From a checkpoint of a small transformer trained on Wikipedia: 6844 steps.
MLP neurons of a small language model. Each row is named by its layer, matrix (up: input weights) and neuron, and shows model dimensions 128-223. Each number is 128 + 24 x the weight over its row's rms, rounded and kept within 0 to 255.
After each neuron's rows, "fires on" lists the tokens most often at its 100 highest values on Wikipedia text that the model never trained on.

L4.up776 [123 112 110 126 101 117 114 136 171 136 104 138 160 103 121  69  96 112 161 181 139 114 111  95 136 135  63 139 119 156 106 110 125 154 139 120 145 129 131  81 142 158 161 136 133 168 100 120 153 167 118 142  86 136 127 112 138 114 152 152 109 111  99  90 115 136 174  93 152  97 109 156 151 130 174 104 145 140 144 166 165 139 173 136 124 127 123 110 142 139 107 120 142 100  87 123]
fires on: ": ", "= ", "=== ", "| ", "== "

L4.up1239 [ 99  73 126 189  80 132 108 145 152 110 141 136 103 117 147 123 135 148 168 153 140 143 156 130 117 135 162 102 108 109 154 152 127 108 124 137 124 187 140 105 155 118 153 125 118 157 164 137 159 117 116 127 141 135 112 125 111 137 138 116 127  86 172 162 142 114 135  93 118  84 153 117 121 108 116  92 115 123 130 123 145 158 154 129 114 148  97 164 171 132 168  90 162 112 113 129]
fires on: "the ", "of ", "–", "- ", ": ", "– "

L4.up742 [119 118 161 151 111 111 101 139 125 113 151 178 162 174 179  80 111 135 153 132 131 105 144 115 129  67 120 138 135 111 122 144 161 113  78  96 128 100 103  88 138  86 106 176 109 156 133  84 167 143 165 125 138  88 117 136  99  99  96 118 118 178 167 100 153 157 177 136 110 139 134 128 154 135 155 131  80  96 142 145 141 109 106 103 154 152 116 137 142 133 134 133 134 100 154 101]
fires on: "| ", "(", "to ", "-", "/ "

L4.up2467 [142 173 103 146 112 128 127 113 121 171 108 154 124 104 131 103 118 141 116 115 139  86 153  99 117 152 143 139  94 108 126 160 128 162 182  84 100 111 135  98 148 145 135 141 141 148 175 134 132 151  92 122 143 119  98 138 181 140  84 115 126 163 121  94 130 178 154 112 124 121 172 132 108 127 122 141 136 175 128 182 104 132 163 147 126 102 136  98 134  88 106 168 104 110  89 137]
fires on: "or ", "and ", ", ", "; ", "., "

L4.up1463 [128 120  99 129 150 113 108  96 146 117 105 151 122 157 125 144 130 133 146 144 135 114 118 144 103 129 110 146 134 132 180  65  99 138 117 119 110 165 135 118  95 131 163 140 111  84 138 114 117 159 109 131 117 118 139 123 115 124 111 103 117 104 131  90 153 190  95  99 150  70 124 103 165  81  95 152 132 141 123 136 149 158 139 110 144 144 158 121 109 154 155 144  96 129 129 101]
fires on: ", ", "\""

L4.up84 [ 74 117 102 114 118 169 144 168 159 105 112 108 129 112 145 129 135 103 139 122 139 125  81 116  74 123 141 122  98 105 161 160 121 171 118  74 111  86  92 112 169 146  90  91 101  86 109 137 135 137  96 121 118 144 139 127 119 112 134 168 148 119 144 126 138 102 141 105 153 208 130 124 113  68 123 164  85  66 105  88 152 192  79 177 117  99 114 163 125 117 133 153 128  68 124 129]
fires on: "- ", "to ", ", ", "The ", "| ", "not "

L4.up917 [ 91  95 104 166 154 115 111 138 137 130 147 122 140 133 137 136 143 110 141 137 111 106  79 167 116  97 147 157 116 152 148 157 120 143 113 148 108 130 131  84 108 161 110 150 134 133 138  87 154 108  94 120  73 104 136 136  88 134 129 103 110 133  99 104 130 138 126 149 121 133 145 103  96 143 137  94 108 130 129 117 110  94 112 108 143 171 161 117 117 154 178 105 111 156 113  86]
fires on: "| ", "his ", "\n\n", "to "

L4.up2388 [ 84 100 125 134 121 167 115 145 172 119 114 155 137  71 117 165 187 120 130  99 136 134 172  65 138 146 119 110 165 122 161 133 115 119 106 107 124 118 117 102 108 136 142 139 113 132 121 127 126 158 112  93  92 133 157 122 104 165 167  78 154 115 112  75 168 113  83 162  93  99  90 106 121  95 140 152 127 156 111 145 153 120 167  83 115 163 118 126  75 113 124 152  98  95 125 149]
fires on: ", ", "\", "

L4.up2088 [139 151  87 134 159 100 106 137 126 146 164 118 162  98 161 114  69 109 135 153  99 108 130 153 128 160  83 128 101 119 113 139 149 160  91 146 153 148  92 133 110 153 107 108 150 159 112 177 152 101  79 149 131 160 110 134 122 119 144 149 122 150 117 140  64 160 135 106  93 111 118 119 156 156 102 129 140 101 135 150 146 106 168 140 144 109 142 133 110 130 139 150 105 129 119  88]
fires on: "to ", "and ", "until ", "o ", "o", ","

L4.up1104 [108  98 138 143 131 129  87 169 134 123 121 167 149 109  71  80 142 130 143 162 141 146 141 152 112 135  89 144 115 141  85  68 128 108 128 112 139 204 166 102 151 116 131 123 116 160 128 105 137 103 116 101 113 145 109 158 150 151 125 122  90 162 169  98 164 104 155 106 131 141 147 158 153 125 116 159 132 195 109 169 124 132 143 113 173 125 142  99 148  95 142 104 135 130 117 105]
fires on: "| ", "= ", "1 ", "un"

L4.up718 [130 126 116 189 133 133 154 134 119 148 125 124 145 141  98 127 141 135 145 114 155 111 137 112 150 154  51 119 131 133 103 121 162 122  95 139  94 122 141 125 153 123 124  85  97 115 127  89 171 136 125 134  94 148 132 112  90 143  95 111 135 136 136 134 131 130 149 152 100 109 102 101 121 144 105 128 140 159 155 133 106  85 123 162 157 161 137 136 119 101 117 169  79 111 159  59]
fires on: "–", "well ", "-", "of ", "also "

L4.up709 [163 130 151 105 129 123 121 143  98 153  99 111 134 149 125  99 123 114 109 113  80 123 128 132  96 117 112 141 108 145 137 152 150  79 104 110 115 141 119 127 125 135 126 151 131 175 139 116 159 171  71 110 119 137 121  89 140 133 137 150 106 144 168 115 111 115 129 109 106 159 154  81 159  88 140 124 137 136  95 164 138  99 139 145  98 120 145 132 112 110 160 117  97 133 145 126]
fires on: "\n\n", "while ", "and ", "- ", ". "

L4.up2165 [120  91 156 169  81 118 122  82 181 102 177 116 120 109 124  93  91 144 131 113 144 162 107 132  78 123 187 133 155 137 135  77 121 144 127 137 166 126 133 136 169 137 152 134 161 104 127 130 195 140 114 156 137 117 118 172 127 145 126 142  81 164 105 120 108  89 107 103 106  36 127 166 138 139 131 144 118 146 128 149  89 156 141 137 139 103 111 136 144 150 122 138 104 107  96 123]
fires on: "- ", "978", "Platinum", "Ch", "/", ": "

L4.up1988 [ 75 186  85 128 111 169  80 132 148 102 130 137 106 133 130 132 149  82 127 139 209 126 132 133 128 165 117 140 139 135 154 119 129 140 103 134 108  95 116 115 127 111 147 113 161 137 132 127 153 185 129 127 138 100 119 141 115 114 133 180 135 112 101 137 141 118 138 166 153 144 164 144 164  99 122 135 137 120 148 146 123 140 101 106 110  81 110 120 134 109 155 114 176  86 166 116]
fires on: "and ", "of ", ", ", "| ", "the ", "at "

L4.up944 [129 147  93 120 175 148 151 139 133 118 114 121 125 111 111  86 117 111 112 139 138 135 137 148 115 126 155 110 121 117  97  74 110 137 132 135 112 163 125 110 176  82 133 145 141 163 143 101 108  97  69 118  99 102 102 139 139 151  91 143 120 121 115 164 101 130 127 105 154  83 108 143 119 149 114 152 153  72 118 157  85 110 156 124 158 137 136 174  69 132 121 180  93  82 140 118]
fires on: "–", "-", "to ", "and ", "ic"

L4.up1260 [126 124  97 171 136 129 128 114  53 118 121 167 164 102 107  88 158 143 156 106 116 149  77 128 139 112 140 125  86  99  68 150 130 140 144 115 145  87 156 129 189 111 118  90 163 162 139 103 117 128 125 132 137 113 118  98  98 166 136 121 116 133 108 116 148 157 150 113 116 111  94 150 114 136 128 153 131 158 122 135 143 165 127 125 108 149 129 138 129 133 137 156 127  99 149 158]
fires on: "and ", ", ", "& "

L4.up2094 [154 104 174  83 129 187 110 126 104 136 103 104 111 106  80 164  32 110 157 108 148 171 111 143 140 173 129 164 145  82  90 116 164 119 142 197 143 136 103 157 124 152  56 120 136 125 144 145 134 140 170 119 142 139 129 168 155 140 151 123 108 126 116 132 141 110 127 130 148 150 133 147 154 130 129 116 152 124 117 157 143 128 139 117 120 177 100 141 107 123 104  59 142 138 128 114]
fires on: ", ", "201", "of ", "200", "199", "'"

L4.up1109 [148 116  97 144 140  77  90 123 109 116  99 108 122 146 118 111 115 132  99 168 134 105 118  72 151 135 146 133 106 146 149 138 122 133 172 186  84 117 145 121 126  92 152 141 135 115 164 149 142 121 124 112 129 131 140 115 157  98 161 116 126  97 145 169 107 170 126 134 170 104 100 140 116 148 143  90 157 123 144 148 102 137 154 131 191 129  87 114 137 122 123 105 121  83 133 138]
fires on: "\n", ".", "'"

L4.up642 [110 122 102 137 121 155 116  96 106 136 105 128 112 109  96 129 129 167 100 137 100 132  76 109 113 164  93 142  90 124  96 122 135 147 172 157 118 116 104  95 162 120 142 123 143 127 144 175 154 171 178 130 159 122  99 133 160 113 132 149 141 119 126 114 160 137 124 171 169 122  87 114 130 140 101  82 150  93 158 112 120 126 139 133 135  79 104 102 147  87 158 210 117  97 111 127]
fires on: "'", "took ", "Rank "

L4.up613 [134 121 148 129 158 104 138 134 153 149 124 151 131  94 149 150 148 150 112  98 115 139 161  88 119 133 167 120 132 116 147 114 110 112 142 127 127 122 111 130 133 134 143 136 209 113 111 134 174 156 119 133 132 134 112 111 164 130 148 112 135 154 136 119 113 149 141  80 103 118 110 125 122 122 133 139 100 171 118 122 160 104 110 135 130 120 147 120 111  97 114 160  90 125 134 113]
fires on: ", ", "is ", "was ", ": "

L4.up1026 [139 141 110 164  61 113 129 153 130 119 141 127 160 125 126 111  99 176 124 131 160 102 102 187 125 128  94 107 107 188 120 135  73 161 107 126 124 127 106 128 158 107 120 118 103 118 180 139 182 149 127 162 110 174 118 139 121 177 130 114 112 137 146 180  95 144 101 114 122 128 131  89 120 102 131 149 127 125 141 106 143 123 103 147 137 137 129  97  97 134 146 134 147 136 119 111]
fires on: "and ", ", ", "to ", "/", ") ", ": "

L4.up850 [ 92 117 145  68 124  96 154  93 125 121 100 170 152 105 116 148 137  94 111  90 153 129 151 122 133 123 124 131 168 147 163 140 105 133 129 108 120 128 142 141  85 117 172 113 144 114  96 115 137 141 109  74  98 140 158 105 105 103 131 118 144 135 115 105 151  93 175 148  84 107 134  91 143 128  94 160 158 138 114 124  99 132  93 157 140 159 124 120 106 111 143 136  97 175 159 113]
fires on: ", ", "had "

L4.up2307 [121 129  90 105 131 137 149 148 123  58 141 143 174  76 157 135 159 141 162 123 124 132 115 142 190 114 124 131 123  86 125 148  93 132 190 130 131 140 136 105 119 102 165 158 137 167 132 164 118 135 141 132  75 141 112 125  74 143 183 140 115 138 112 126 120 153 150 130 143  93 178 141 118  97 138  94 128  62 137 132 152 128 137 180 128 143 117 166 106 109 140 173 106 128 158 133]
fires on: "and ", "ud", "One ", "and", "3 "

L4.up626 [143  67 158 156 167 129 144 162  88 150 118 151 136  87 120 146 127 146 152 110 115  99 162  91 156 146 127 144 130 129  99 109 121 131 140 162 154 172 166 137 117 122 132 143  92 135 105 159  93 135 103 112 118 133 135 119 198 127 147 156 106 120  96 141 114  93 148 111 129 106  88 105 103 125 141 112 134 172  95  90 132 140 144  68  93 149  95 162 105  65  74 131 160  87 115 126]
fires on: "202", "201", "M", "J", "200", "v"

L4.up1596 [122 158 119 151 145 137 194 129 116 123 137 124 129 147 126 138 163 181 134 154 116 141 114  98 139 132 104 109 140 153 114 124 164 167 167 112  89 102 110 142 177 135 122 120 110  78 131 128 140 129 128 124 104 178 114 110 113 130  77  91 108 146 121 140 140 110 118 190 154 114 132 135  93 136 154 172 149 133 140  89 173 148 120 149 147 127 116 114 121 127 148 141 139 125 162  90]
fires on: "–", "1", "2", "-", "3", "\n"

L4.up1102 [114 125 125 134  89  94  98 146 187 132 126 113 126 167 136 149 113 102 186 105 107  83 153 105  95 101 117 139 110  99 118 142 156 169 116 144 124  91 151 106  90 131 118  94 137 118 152 114 155 143 145 142 144 130 122 118 125 160 135 141 138 149 103  82 147 112 174 108 138 163 143 132 125 137 137  98 133 124 104 112 148 116 130  95 111 105 123 132 114 106 141 128 145 131 151 173]
fires on: "| ", "of ", "On ", "to ", "; "

L4.up2518 [139 129  90  93 108 159 100 119 112  92 145 140 113 111  96  86 152 183 107  99 125 111  99 130 121 135 112  81  83 133 116 105 112 157  72 153 124 138 140 133 160 118 124 158 119 173 118 132  74  96 123 127 112 139 136 133 145 145 136 157 154 152 154 130 137 167 138 168 124 161 106 120 144 155 154 141 120 145 149 148 175 154 110 134 138 107 127 128 141 114 117 156 151  99 136 127]
fires on: "| ", "Party ", " ", "1 ", "that "

L4.up2186 [136 173 127 142 157 155 124 128  94  95  97 115 176 126 136 145 134  92 113 117 129  81 133  89  87  95 136 137 172 150 144 149 138 135  89 114 136 143 127  90  92 131 110 123  97 132 108 173 165 143 111 175 144  89 109  82 128 122 139 140 106 130 103 131 153 122 160 109 122 133  97  72 140 131  93 154 124 132 114 139 158 171 133 142 135 103 124 148 106 141 169 139 103 114 149  90]
fires on: "\n\n", ". ", "\n", "of "